{
  "n_layer": 24,
  "d_model": 192,
  "n_head": 3,
  "n_kv_head": 3,
  "head_dim": 64,
  "d_mlp": 768,
  "vocab_size": 2048,
  "activation": "tanh_gelu",
  "norm": "layernorm",
  "norm_place": "pre",
  "norm_eps": 1e-05,
  "positions": "learned",
  "qk_norm": false,
  "attn_scale": 0.125,
  "bias": "all",
  "tie_embeddings": true,
  "parallel_block": false,
  "init": "normal",
  "init_std_qkv": 0.0361,
  "init_std_o": 0.00522,
  "init_std_up": 0.0361,
  "init_std_down": 0.00522,
  "optimizer": "muon_variant",
  "lr": 0.0125,
  "lr_mult_o": 4.0,
  "beta1": 0.93,
  "lr_head": 0.00901,
  "grad_clip": 0.5,
  "warmup_steps": 200,
  "schedule": "wsd",
  "decay_fraction": 0.363,
  "decay_shape": "linear",
  "final_lr_fraction": 0.05,
  "batch_tokens": 131072,
  "seq_len": 1024,
  "doc_mask": true,
  "train_tokens": 692200000,
  "steps": 5282,
  "dataset": "wikipedia_en"
}
MLP neurons of a small language model. Each row is named by its layer, matrix (down: output weights) and neuron, and shows model dimensions 0-191. Each number is 128 + 32 x the weight over its row's rms, rounded and kept within 0 to 255. Numbers have three digits each.
After each neuron's rows, "fires before" lists the tokens most often just after its 100 highest values on Wikipedia text that the model never trained on.

L10.down296:146182154121103141183146075172164120152146159128114176189166165143120112145091116099132185109138055118151109153094081139101138115072121092095116072119071157139060130133167103100132106145147114163155100080145142123122065153201151069174080150159134160089171074091120145144174135064123158165101121131196085091092102137094102126150103106129127098202082158111120114134109112131128134137098117146065083129108103080095118142113138118119137161111070170162194124107137158132082091077170132096168152136166166194116141168096104150140131164182147149170164094145109118156109117172159146113
fires before: "|", " |", "\n", " ", "."

L19.down264:155150097117098255138104091160195049164149126187120126106158077104102128146063102088119121123171126113100125119135168115162173109090125137124126127158108168142159163128115139162141146137129103153133093170123109129084123078136190110132131130022127148088096143170125101134141109164160170079106087098160069124105088183148154142110157146136141130109133111143077077142140144136106123167219106124123188110091093085084169153113119115090128124117099110143148085089118088157111142112100138184185137133131176141085115121137192171103136169131135110115164118086110139070101147099123139097
fires before: " ", " L", " −", " Cons", " Lab"

L5.down224:109119109145058159142098126156118172073198131111063100130044119079129158180079155105120164141122181141102138153109121150154168119137099138185106102152109137175105097106128162099136164082149096115096189153112151132062141113101097177163115120147115138128113081102179110081130137182148133092111117089088085091146166148126152073082135106140057133167153145117154078092110130096064108108158105149185168124127191115132107128163119158127147120148137133118145045165200081146134095102122099154130136146147106141121158098138143128079186189164078110150180152159153146133104189130114177099
fires before: "°", ":", " |", ",", "–", "\n"

L11.down665:139219091076150191127166135100129110095068112084143150096181150142147061124152144095122174167075189118124130077092174130123113153088168151127185109054185124130166104103081122168125122140109054121113144115126150171131079076082165152127153108165117122111114176145131132157142079134132170154084149114089117113163143100138059106156152126100162135138090160146089127120152192140154125131120083085129117085123112148130157142137111103157150099148107156199146076142120123084139116089124062166097123155120174182089110099144147092167096152179106057147140163113126147186147106132085173133
fires before: " |", ";", "0", "|"

L7.down431:083102080100170101122160115145040093175155155114173098146141145101131085084194117168093135126146144163186158088071123166155127112123165154151083147098143145144146106170170124137104173129140104127139124127133099124127162124112057145130065149112098128136096140093101134143127149195089132175171101116116142169178149089143115107114148097130183186181112118142085096149152124157168117147137115071161154156177082133119160060168121183105142160102184056153161136148118090101113148168062110118083088065126100164130100082147094164109127130121066158153149136111054119075158126107094125099
fires before: "\n", " ", " —", " ."

L15.down411:101114081158176192168133125097153108173097139141167149165113134134094160104195104164121095134159131091111072160071131155147171182101126132139185139107114114110115121137068184172115152128146101124110115176175084126173146096109135143096147154120167132142119168097096141109097185094154118159156089114103193114083110135089104110150108124088116114146097173145198151166079067099129169147207151132132130111039118151162161089140097138129143129124085142105072135147106095104131132144085180138192075130061138092157094083138114112126092131130102071133163176126160113075146119051131172132
fires before: "1", "2"

L15.down322:135169118085166183097136159167194159140134147158134151102142169205136151138097140131143110154107159100144105132112156087140118118104062174100106160039136096097080135124150112110131175122138132111165121150139105090138141131136141178169078135171166123161108114120079090155161123127058133090116120163109099109122092157188148177132137140083112115136153097131119077151134155165068109114164100138108103155093126173110119136112167146069116032118083119141143087112040147142117126143189156109069089096129096161164077120120166188126116116107217160140074161080156159174163141123139110094
fires before: "ed", "er", "s", "ers", "ing"

L12.down296:158139204150099209134178102203125081122117096095091117098081156154126151112148135126150074155203146107147066135175114080156124093098147124147145121148156212116148107124135170136134109142074174100144072195146138131143106094120099110144066104148176154113108143144106152102201098130129170133177145163146110122125109100122126123137099127112169106126148115103136146156123120100137070102157052166078084121097088122163105059142089090137152182152083108113132153153133160051143152137133147141093160071130086136123157144152150119113056189119153073108111153087095144095116083151156110150
fires before: " |", " p", "itions"

L12.down448:122075144115098147170123156140118093108092144137155101133172124183161118179151174078141105076137126107088143124144131119091157108105155190072049151127157106109113064118114117144109112157124092174147125137115091091141151141134153119082148097157146090097191167190162103055104098172164172117154119124127123089128214101083092135082132055112141094135075121186118128078159081116103111160138125082127165114107133136081178136143199131124178141123173107127083160148103172121140117099152092130101154134123146155123108134169108034167079126108156147131134185108168121105072132196127137163
fires before: " |", " ", ":", "ate"

L11.down471:140154129077169099132073091079122189126096173074111146155132141100154129120130118189089123140121138093173166136111031128129138134095161171137091107093184152130088073121088112113119159118189156079132148123121147125124104147116117171162123156120099107057099102096095133106122210111164139143094095170086106101124151164171125118129100123088087130148161110089106127174139204159135143118135107145134133088179124129157166196118147108144084122098094147119116094094056177196135110066158131073186128171177164108171138149098179145150181152103120116119120092180087157071121135134169142133
fires before: " |", "0", "1", "2", ";"

L12.down507:172142160125169111177087166093179122108123125125142130134183098060086237151150115126076119081154130102124109116113170165149176139087145153105198132117071100131149106141130147128132098070120169101101141130086118092078109125118135089092125141185112108137142165158130152097141052152142120126134060125103165124103114076143138132136120131106147099159156138190108137170113153108109126159113079120075151137095128165102114138153070136105050105108163155119156150137123140138118154121102112188108159072144151151169140191182105154174091092094151116117141152105160146087218187176138057103
fires before: ".", " of", ",", " that"

L19.down70:141153153121186137117170131124118143182143078167177148164132131059137119098111195161114148114093160107129113185126167155126125147087141114114108121114103118115192106122112133122168133128148134168075124156129070134120119132130154133147136112106128134161200119094081160144092137098147134109073063119107077102105123153111133114156078068116138183071170149178099106139102130135111147160115131112144121163148101167190142084105143132091141105112088138219057143115074127133095212180166179114101119113106124155083098099085097228113155110156102176117125150124131129158177076046101099157
fires before: "ed", "ent", "ing", "8", "ated"

L15.down581:119125125161138211151110116171130108095123135145215054141113118147194081168138156143073128091126141135188101132151118080115182153138156118125153165097108074088111122093141110165124143116172146144049156116143151138118117092104152133121085135112114173170091132091108138125116098122132097105075109117163111097180105088154054143171104101147106141148122083107158077094148144138070119122113137133162175093069084137178153079149039186123167127138156096117193172117105163139151169119090087135075154084108073167154094158128140161144088131159168112144129150126133158179168070140101129148
fires before: ",", ".", "s", "–", "er", " and"

L12.down329:111102099187107083094070131145138101113083090147121149160089065134136121139121122140128099112119154189187108193147129138133175155091135087127102121085184108127138125135112189110118134125120077105163108128149176119170110145132128078160108144154145051119137130083168081145171161135231119096117153173139115077167094131106115141054101157068159112109119132121108165122126106124146166161155130153127177097084101074081142128097114140172114148160105118174098103194152215104111122152173109061117089135096139120113188108116098169120071152086080129154117104102169135127139186107124184106
fires before: "2", " ", "1"

L17.down745:066107105125148227140091149135066124154148134172168190140129140154091139081134176151106114099152100147109109159106126159154175141162091137122072124151164115106139092103114170109144093061118103071128119077137087090109118164164157136178197167114156133180156168106101151093130123111100166100098114090168105108102130161159109088078093160126120142119127085156136140100120084128101136067153161107127068153096101085143169131106144152054133111161140095161144113107171073133096178114152168085130173185155105127139169065124168156156115166110183206156125108153123127119096067110170144132
fires before: ",", ".", " in", " and", "s", " are"

L17.down222:095086158111183093150108117169137137098136142131054107109157100183126186127173104168134097090155145088088137198147122117142163104171136134128154160130147138125177078105174104136115134091154136126132139189133100117175153140086157162100050150143179148076119161156138093123101111161135053091176123165107150069148126091171057168111188084140132123116147143112143119131113108130121076124140114125166156097120097179079130175162178176091131098132141154118138143061086126072123142139121154173119136089141156136110116130150188080063071084163127139119096109160051138133093150093073159095
fires before: " ", " of", ":", " to"

L11.down135:174142124148135108157158123176106101137078140123169141079098139157211128148055136163110103077083122141191111129086154101140168081092175101184096151146091136131124107050203134164108081069133125092104127126124136205099159119157086097122140143097131082142099169089137185119149146165128155129136138169137090112161153073139144165186108111135095062179134171139143103088153104129110189156104155098110138128041139142129136139168124142131107099174152116135089092127079161153158137080183127121111132147122147110126178160172101109199140140123116130095076148125149138122153133088049145157
fires before: "|", "ts", "|---|---|---|---"

L5.down615:148154095170073168164137182129162069160129088162167122162154141121140146106067099109170158123074112076100103045134078090151044186183104131168102121130142129128130119098126101182127127134149056134154090138156157143143153111139174134125159123148168099107148124138144097126116114117125157112146182113118091184122126116115142111125153150141142120122126152115108189099160100089127101157143146173141168084171152097058068109124139118079150186132098113146090125143070096102188174133098061203171144139162156143153120131127129067182111181090109131170098108041076120153128124116129153147
fires before: " |", "\n", " ", " —"

L17.down687:112167179092084126090089078154182151121107166163168144144126142179132099188102085088139085071123109098137147084070161178113099104092098133180146176085157128103085098133120175137138088084119109128095145170142154158094129142074123170081122187139128172123164126151177148093128136124171141115125123144052116121098144115163163207062129123130145162120146143123100143068103110116119118083161127163175098091104178167077146121153154047175141137131155110158159131040125166146175147119152154134064164108155087152140180176162100122123163157108106121150099118091067131123122114122105123140
fires before: " ", " the"

L3.down259:067103184134106106140096075161155085117088172149171102155103158099129142126193153176087091080169187163140088134146105143092130134137117097143149150168101122119151103125123140132085105150164129174160128180176133112116133121208117142148186129108116140102067138065138089097161124146091187122136108201163157127178139162092130146111173190131137134080152106117112151125119076132150133118090136096135101114076160066197043137105123156136086101121104099129109157123151153116159098076202102166134090107152126079100096128093099109068157120137105164087076172172145094093092159122119155125
fires before: " |", " "

L16.down335:145150139161121134125155086130155159123154169133104118092125122185203126140122172097153175108097096122155166202096130127089123077144185118074090091071122092189149137128110147140185052159159113122099103107127113173146088178086134130117107109101106203101109058168196148135154142171146124118067124139096110149136154131147109127104163164116124177165120119124075089158087134136114079131175083185144168069115103096149131163097113188148112078133131117150148094112108229074133124125168150115122106080144095114124130174062117128099106090080110157161114121117136182131099176113102126137
fires before: " ", " the", "2", "018"

L15.down545:164099127042118079129171207113145155153144114158090098130108082078104121123159149136169170128114110109206165153125135137114092150142126150147098100142119117067153102093119121128067116100090148127078145179133158162083124164084146177125154143132113080160137130125172194136146142105154098154170103144078089151118107104100091097075122127126126175182093121082090082140144060161099087166129102133205124126188140156121160128134099183134119169106073148117121127152118109066067106163150162141175081113139107086157079135113075121076157092104151138133148146153090182200157129120140087124
fires before: "\n", "\n\n", "ac", "age"

L5.down305:112117122141154173206162119172118101135149058120121072078120121052136139119133190125113172148126152180139124188070127139155125103123129157165091076117155144112152129183169139114129099083117060154111149104137157104150104160152146105112114135127080100141165124132064107110159079147098133138073101115100133098165172153106127154111100161146071133170131159103145109164155125097149137125062106084157117168184071085166145139161110137122105168180175125118129120121118076116062102165149158094157092107152078102174117147112135176071070153146150064137148176095068101135185109164172173131
fires before: " ", "\n", "-", " K"

L15.down130:151104196117136151118122101110144089133082124142118110071134133080112128141153097168114141155171143113116087136105088162200126114180085087182129137140173110095137101145110125131168124150155087069083080140120109148101162125141102148152175101106130091105125155179075137080213127173208113081142111098147108083130170163105113095084154153119201126103164194097078128181127100210152084134073108105144089171131137086087133159092144123172151119096104153146170165099115105124112114125121120140133130158139162106102077077129099151074117136144074092081157173078144160092182118125157169158
fires before: " |", "ite", "o", " -"

L15.down215:143104121074118192164105118166132113190162149175103126219131133142112157136113115144124121125153115104133125207109097108161118137140099122143143120127062088068191121173070141124110120145170206149141097101109099173090119186149164147133132173131097123145081137098160131102094103098179125104114182139134111118170157134117135142140103124161055103171149100121165113099152101116130086134183159166118090172047136130152161107081104046145112077106092114065112105146124172108161111089067137184109136127155144110163088137080133174140096127116161059133184111149125161164111166115144091103
fires before: " |", ",", ".", " and", ")", ":"

L7.down133:191111145154107157104101124186109132092133112160085160106103095113150147125115175118149125133124181153130138125236118144149101157108153161151171103135115144117073106143084194139119100135096162070143126162205076146104156151120107138134103129171126161138129151049133136149101170075169142119077120113115127122084076124143198135164140154148134188053126049102140133158063135142128139164127103106079111126169174134100112162146155127158107089129183083095151167134143092085106112108092129157136103125188049092089163136144183120063196133139130125122160089128138100107129112095111107085
fires before: ":", "one", " |", "ation"

L10.down747:125115163073148132126155134136193097078108154157114081160138131081108126179175109120080109103103117130139151043122163199087156168139136158089126125201090088163152113149179174096139117081092187123164109171071100154180145097150120200133135119100145129090125119133119099087100126136165096123123136085141117099148174010146145169120093115152127172169074077127150126110142105163119103120088097166125118159173092089099118142158161159142146139180137140166147141078111174176106079131126136171133158080120132137124196139148090099094150127082128146076133140130120123142154120149097099054
fires before: ",", ".", " |", "–", " ("

L19.down160:136131193138126091129098087114132146136115116088075108187171144146148121183146117124131132061086101114171154086125092123107162123151148174091128095118079143142108099107088089097141071116167083151104101087132101139148142198169157153179176098135177077102109098150087091118129097143105177148099124174104196155126117115194113169129127187201100134142078132137102119063176144181124074138079184154120200127101114116134189141172182110119090095134157118119124158110125141107151143163118115099123087119139117097165142106118128120147111151135185166136086064118095133139146152107104065214
fires before: " ", " the"

L8.down761:119165076117160099119127130145060180165100105169175133159120157085081089120130155199119135112161144107087198037066123166176151140182124157146084178112166144091120073143118119172096150134136117062149128117162115104129173194146148155086085156082081092146138157050117112110115154204114121139153073079116155154116134116146141138081163104137122138140157095146084102135132078159127178146134090160165128154177145141100111080176115122138111146167186077153149126126094116134167162155150107141121095134130094156153071094135155121146165149068106125126094150106150120066097091108129117086
fires before: "\n", " ", " |", "2", "6"

L8.down66:109148159116165130162078123087119148138104120140128130142106146105153135046095121176147131079189104157111160139104109164130120110122128190031185177084152171121153093156093103159099103168121160104115148125095173119122148184149117088108140124080111131187173192137155142110128120142100107110135127136092137136142103201137137140077105120143063063153107151125142062094143088045121167150096152158081107125097160114119101093124077109153146104127131103059093138170109140167143159168146066188098097151190192154135157132142116077094171108132153140136111171115154129166166134068112120091
fires before: " ", "as", "ch", "ar", "ant"

L15.down404:169157116090073105133124118131142074191145091068166179119166143114127130121168118152134158118137114130088103124143113119117140125098103167201138142098152129153116120082172137156136099157132161112077133070118123123122072114090083079124111078170142158141075144126159089124103066142111132210152163128095124117128200128149130140160111078196065103113093156101122121206098172086135146139138108102117200111139150180128122181204136152111118176099138114095220157161116061095111115153098100182137118132119103121146135090158120119094208113127109100058118136123086128114122153183144124095
fires before: " |", " ", "0", " —;"

L5.down670:123109145161134182151114084063151122141117094149116149128148149192177105123176104116106128151139153169095107142135144101138100121080150114128167137137174114137038166155111081098136092127122153099124146048166085084172115062127100189112099177135190133138088038135140174111179155138090135132100167154158077124175138113164151131103110077154138148160113078107111162162081131104099149158131102058158080147177165101107127123133139154095144144104101159147144095128177140125172085170122164110209125114152148126150174144068106179142106135130110179058126159107149080141091097150139112087
fires before: " |", ";", ".", "0"

L5.down543:038186158094143168111127110097120113105132107115132137119098135090124153135162117147130126126105154108145132088126133138149148132130143082140139175086124114119153096159095125113158074102175122171114108121129148186124122118108110154116125159082053111190131082116150142090184156140171138097080138121087167110158139132192166157120140156142116064161154096138148089145062141097094093111133062082156095189129137080117159168135161132135142134155190095061215152096115090150070098166169160066074112149126148104158101172158113115109228134150064082157144116142133112103149130192148154111
fires before: " ", "\n"

L17.down136:130099121126180154133106116117112129187134077126111122152143109117074147128175204079103129120131134165137097132062113114079152095081140197124168151128113130172125136166099165134079155106204190184101103135155108148141144119108156166123099111128090151144099113116138111125175132123119101134134124076118095157170120112139197119133149106162149061192114051172167132076097079178059146190100192119156135158076079090130132100150108126067120187175108136105108183103104068126092139129131166116125143075142111139118096136125111135159130165118156139120091084104209084106100165166145131122
fires before: "1", "2", " and", ".", " of"

L12.down28:163149134167095157146123120178142117105087118090213106184166111127137093156120152103154144145095104104160130180117145196109139079101131187092161152110112153049071088133173138140095103090104123086077139109092146169088123117149126122126109142124142077105144156147069122134197114100156128132118151131170146127152080065084138129187144134125086125116096186149082077223107156108115169122111110135044142129076132082127134123164104120118175115163091084108132106088126139122132108143176129137090164107102223129135176117157126180150117139195154147098188154144144141115153089125088144116
fires before: "|", "\n", " |"

L7.down242:105173106151127174123156142138125088146187045133120158091128198162088156110126155115118121125156142115146168160193119104156163087125099132107185158159115112095110179117133108135115117104190118123038090167096090131107068120133072088202104123167135109110078133121107133143197154185077131135088095152118117157141198158088119145178100118185110131167152104109096074135128128117125126179119162165122099120078135085130113097116121126135143109081125142115123126119076065163069114127162171135106168146124127086139076111087164105126229146155188116177122103124131169104115135095157148091
fires before: "\n\n", "-", " ", "b"

L5.down383:076116070114171101087172107128171163112157126140119113143084125134142128150136150159128075144121153199093113114074126141135144140174173137127183155132126145148107109143150159054126175145120162125096204134161125148050147134126122109108078081119126116068106098138118082137156127135081141119154127094123136081151116072092089057101144138192119167040085103096137074054148172152070206121091141108155076103131129184097111141126132122132164154188135101179090138197113181138113107143136140128167080140125089157093093109109189183151133128122146142107138148175158160118129131143091129131
fires before: " |", "s", "als", "les", " G"

L8.down340:133140160158143110159139165153087121170075126129150071190121140095148125140136188167064113151118148158110132123168117134133135088105140145137073147116143114173097101126126143134099149107136191085099134078085167180135162161151089132148165084084090102148104178154150107127095134119085134133110076149140106155159145132084086187187181096124143146152131053137122094164125104169078121203118113135103130106071129143127167095108154180162183081126113127087101152078116121132108186119111128156088174138104164126142110131124138186148044085142097093187135145082171059155112156146148081053
fires before: ",", ")", "),", ".", "res", " in"

L12.down334:152092166118098098118169085155119125182127103180111160127094114123083127136096147148104158103110180181087144194085075137126164167173113105122149105111105145124131073082116123078157099125156127114106092177133097151185133101114091120152105127126098169117095138142123086116203216172190104200090090103101172143133091110128059126138092201134142160149178106138164099102102141115164097152111161080108139146155089142184144147163078130131132090115109121117094090139151083119120162107163125156111069099143089092159104153099142083154179147203137059122137093174161140097151131139139076101
fires before: " |", ",", "s", ".", "–", " –"

L9.down636:089141171083135086142143138147103165161095130097118138166107155105082096112076094158130196175045153157143107146151153041123145117131156132191094127075131101167106070148098119146181118156150087175207084140147143089141123173117158154089176109094145116071089058124160139133110173127081165114200125082097097079167140116098075108155112159110099127146125124149131124199119125188137157159136116181121131087107154116088111086123134105139137119168110113116126114096126085097132151116125142097116114184132170106143136056141106127176134150137123129139210138046133099145138134136141144186
fires before: " |", ";", "-", "on", "or", "t"

L17.down5:150145132114154110056090064137118126099098131069107152094128174135103112163134198135109092131102122122116166150143144118093162149069126149126164034140128154155135164076144161115177105142131127085132100086138147134133123140040071077103128112132190085118095131125114134089103133133164210130096162115109192168102121138151158165090165099132141142171151089144137153110223125154120089193141103110156170086144122173084151185101148174106131097163130129133160130145097158126127184117150150099175187134132095147070145134080148136123130127064118141122135117099085126095129196115174064128
fires before: " ", " the", "2", "1"

L12.down391:105116136130119100117182070151129141117181125062152072173179089076144118137124154123133192122127107114071103136104112141122095214121128192147174144139114138155118112154155144122126089087091143151172121066142137195162122123121185173145168168109119141165095134110133177125104172111187162121077143084089106194149113074134168105125062088143113072148114122089107134099173127078132097157123131081146170138122132079142131134169072091121132094163154072140147189088123116176130135164114128113096104047101113135145128146114046091092170099146147087146124155136152170104114174121164134098
fires before: " |", ",", "–", "um", "\n", "ing"

L15.down216:170068131195119202131122144143174131098124136139167124128164088122062197157136119145100083100114069144157200162083138119096131153130125150124116083115101154146149154119110160101188072128100127094112142100166130085168139089101167107174089133112098128166077188116133123145164126111103185159121162144187090144089076102109106099172133092152106081132123137146094072137137065104073193096103132135080152128073128097166177123151087123122144059152176102177113153153105098118178125203117150149166091099117127158118150116147105175134118169136137111103128134139196148094169142087113109087
fires before: " of", ",", ".", " in", " and"

L17.down168:117099140155174166172195167141097153098078065112125097073069173108140110074134126151157128141134129170117130112112100100109140137151147143086076139158098137126148146149132127133170092061110145155138132156127131145082095097172095124145097151123126144108167125130121138116193136128196159102089126119132100127055182139118105102162167171094140158165164167136204116093118112072131157122056150085136134138097072126105126031143078192101163138189112159083212113147147109102157159153129138098138066155117144098112067110116154125151168123122108176145136162141185139085124156095093075120
fires before: " |", ".", ";"

L5.down626:196107144131134075155192104070139173156061135164167174092173159137164169154164116170107112074129132173116102129119101111144127147093150111096150166186103126099065099115108122163106141155138153133162090129174136125128137104120136110145108108096111134113076074131100144159128119129120145158195081160108117122135134057152095127120139128107144122149065113066152112117158114139197144088138081121143109089155103170089080125091121211126164143054094120139112150134133084117157133194133200105139073080118160143092094182080174134114156131129156163109112180109136159121199146138108145050
fires before: " |", " ", "\n", ";", "s", "\n\n"

L10.down745:130104146160114133137092095086163093145170116145120184186239135108087108103127055116089148165124093119149145136122076170109125145050091101118135078102171173118082113122128122109111103128141102125105128118165096101096105128211094136219074120131158131111156114097137099079168105188108182157096135129127196122122167142170125185185138116104130099169101142181105063108088078160123157115124142122114150138098128142104115093139115145144156162117064101169115124081120177107081112126148120133092111148110152108136118140162115100132085179149156148155184138160083129093184134176107194133
fires before: " |", "–", ".", "3", " H", "5"

L17.down394:079131194192108190169087104145173129105097134130147130114117147111149091104108084143079159117183154131171129100130163162108120120159128134113199107158073122099134103164115172136124098211156166124103139147162127106074124168124126087110127104139104084159130175062152119141163121197202099095123124103143155158098077080212164085066103148115122124078092101109153132090146145096122186115113109182128070158126136175142104086125126144126202159107094166081087149129157121134111124130146133152143128084112156125149107164082113066110126097132158109107153121190105081129130175109168084084
fires before: " |", "\n\n", " and", "(", "ics"

L5.down344:153093089117087251148113164158137133124100071144108104175117086138114133048111129044149175150147152194076087118181201107157148103113152169090165078133102105112121165120189146149149096155166168179120115067126131125125119143129119115162125158123100113173138106128108084174079134150128148114092108091122183116137089155125072176111154161139121154122090134163141096154098063116144182132147074106091128152129101107129149067068108119098158158110117166110183160127165104099095135162133113112133116068119145116123191146172080155082104152121145105154147174145132107105123133130079150152
fires before: "N", "E", "\n", "W", " /", " |"

L11.down698:148101119099108077163157100132084088116117146061160170097183108123113089115131138130112177135132098151095139152142159137128159077068117164084098145102101127099106041093209156137175074123152093151133084143157080199118103153171120091132078178163154102124063139135156175095161127078096136124117118144160168145152150086141148165129095118119093143135093189140139145153111115094085156112077114089123173168137153075082137196124154132092143169073121150113146171151093094143094085104130129124165111153166165135131093124172096105167167150214077144104153098172127135065141146134096135122
fires before: "|", "\n", ":", " ", "0", "s"

L15.down138:130091191085084157123170144093119184169149144140103118133137194133156073151168074130126099141152195117130055207161089142113162155075122148109167161068092112139074115132107130134082118106171131127134164069131086186070073136136127138113094133180159134148115115108034088154124134124140165176091165154082122128138121100091159077112126107140103171117120183143116173194162149139130135136174149125087148115084134121121128144169160124160117107104133139098173169049124139125171135133104131109113151064127136057165110119092150117128089144173129153072145161110152113130144142080065140142
fires before: ",", " the", " he"

L15.down601:125123094109082138123169104115170170077125138140114089152128105099077142137135125158108081163108156124132153089053151120116132180088130185116158138081157083102114113129168110120124081133118117146125062118150132175141101154130181120193179140110162119113100157103087126095140094155108116079149104128158141157195061103141138084173142066149059178119129130169132116085124106148110097157159152174149146142053088134155228118099174118126122149130147082154073140113143173179128175189151110104092129161148104194166117103088188110162072086117158084087139134158137107120182103135122114157
fires before: "ing", ",", "ed", " that"

L17.down302:126115122165112129088185104125190137192116108128088174126144176155128127138083038123113109162192101093150108188151149148170145144114171188122098136094114138171181152045020158125140151150142099098105140113196077171115132152106176120085145128123140138131049182087136121185126148108144162130128129126093125142143111146089134168110110093070160135134146085130149142147143077129063124152166128122143162116127146164127138076176097138094146076110147088104091169132154116114143161136103131131138113083120125103127133103103122159144103079206143130152055151120101106080108062129132137073
fires before: "1", "2"

L12.down710:154129104165130156139148172105110182135176142129173118090113111158149127174139108161120123127094121138109084123162097207143071115194115096114122177104161160126153108115108118096095127112132067193167132144099125128135128096139161146130103111171128057052148138092128095150146089215209112148171126099143095167099144105131130134053140153124103161118113166191048132121116151065124174081145102135114176146051126164094181139144086150157162091118121097102166152163167069117178107156143140157125132135105102146115155122161107139203132107082150119152134124143078095091082092101086107104
fires before: " |", ":", ")", "\n", "otes", "-"

L5.down314:140124139136058079148137090084093146135123088139071150202145126152145164170110162135104220114111132154054124165168111088171147108159083172092139179126080183099090127114131075122151128117132104100139172087161133101155026102098184125113146130127131162098096117143130107061114177112081108151116067112131138149103119150179142135170127122111180177140105183120192129147110142103133108174123128107155134128105165084134129140143153166145186130105141129095147071128153119114113172129113100138141145108135104142163127154053104142101204114097108131188098112093150122066061145132161081120
fires before: " |", "–", ":", "-", " "

L5.down79:162119165094190084146141128128116094167109170135107149096110117106183090110145117104130132102106136106101113122099111136151183101123128158064152095142147138113183174132116149117165112171080120119095170134170080089135088132063125102160111117116088113175133150135167151071153141134133121142106106082110125140044134086159093115137118128195115090184103137089173091110059122114116100097147117120174149140150112083142119109158083154154119136217099142095146124131123143127140123206144139111064131156108116204131089177146184196134204133075157077051164066116139127156169122174132113107
fires before: " ", "\n", " K"

L8.down559:149144113148124120153131146183099120103120137149117099107075095149107181095158170155133078129074123121081099111196177113117104077116105131140052121125120185090091149180143198148121126090184117138076151147149109153147157147133152139120146078094094145113192172141177145094138135081045091102112151174108121118182136113155099087128119111185136085175160123100106102145086125111111130122093105113167104193096118110071139097151152167133153204143177134147137132176103069142124169153161142103137119118101133161162147063175083125098107147174143106135154108022128101089175100130146137155
fires before: " |", " million", "%", ";", ")", "0"

L17.down478:102124100149150103151121154221190107110132143119123135103163160124089116138123146166120128102086091155094127154184117119087092079073141152077154169164140117115123205113141131134112152140150106177152133151140150086171114137126099149121136154174166115130146183107103067067178148140138145136148113135170173114143166163081139178105111084146152101182123163063103149130098105083153176048167147137134118192119101132129157082086151156103093184108130121165095170085182124142111069121124143138144118082116118122144080130096160115172022137107131112065105122178123045092128128139111105153
fires before: "0", " /", ":", "1", " of", "a"

L17.down18:110117031163132255133125146132115152137134107142153138125161079136127116111144119163159106085089168177124098147176160180148102153157106125132134112118111121143074139141176148109151143113117101086142171171121113075162085140103124181197165105133112134181103139098141174129137114101102137153109076172110125139087152186131099130182125166139099111140170131156054106106103107116115179112076093133133180131163136151135132131136155131132112072134098082147128140102095101103212119108094120091104073095156081099124156087063149215116152119108109133087143136087152133070134109128158198110
fires before: "ing", "s", "ed", "ted", "ter"

L3.down167:083156115134153104092097125130092072162155146110170103071102095119170115110155114169134126150177168128175185102098109157173120148172151112172164171145037106187130063081088114162133100147045141082210121136153098132106128122124147116102117162137113114117115061120110149150129136164155157107123151123172160160094110114122125119140150183148125117116172030122127094148130118130149221136116159151072151133161153125112120139205151109089120075105128068147146149120139121096140134140133121146089081156146078101105087165174144092146165145091149150127070083206124105134113137130089121088
fires before: "\n\n", ":", " B"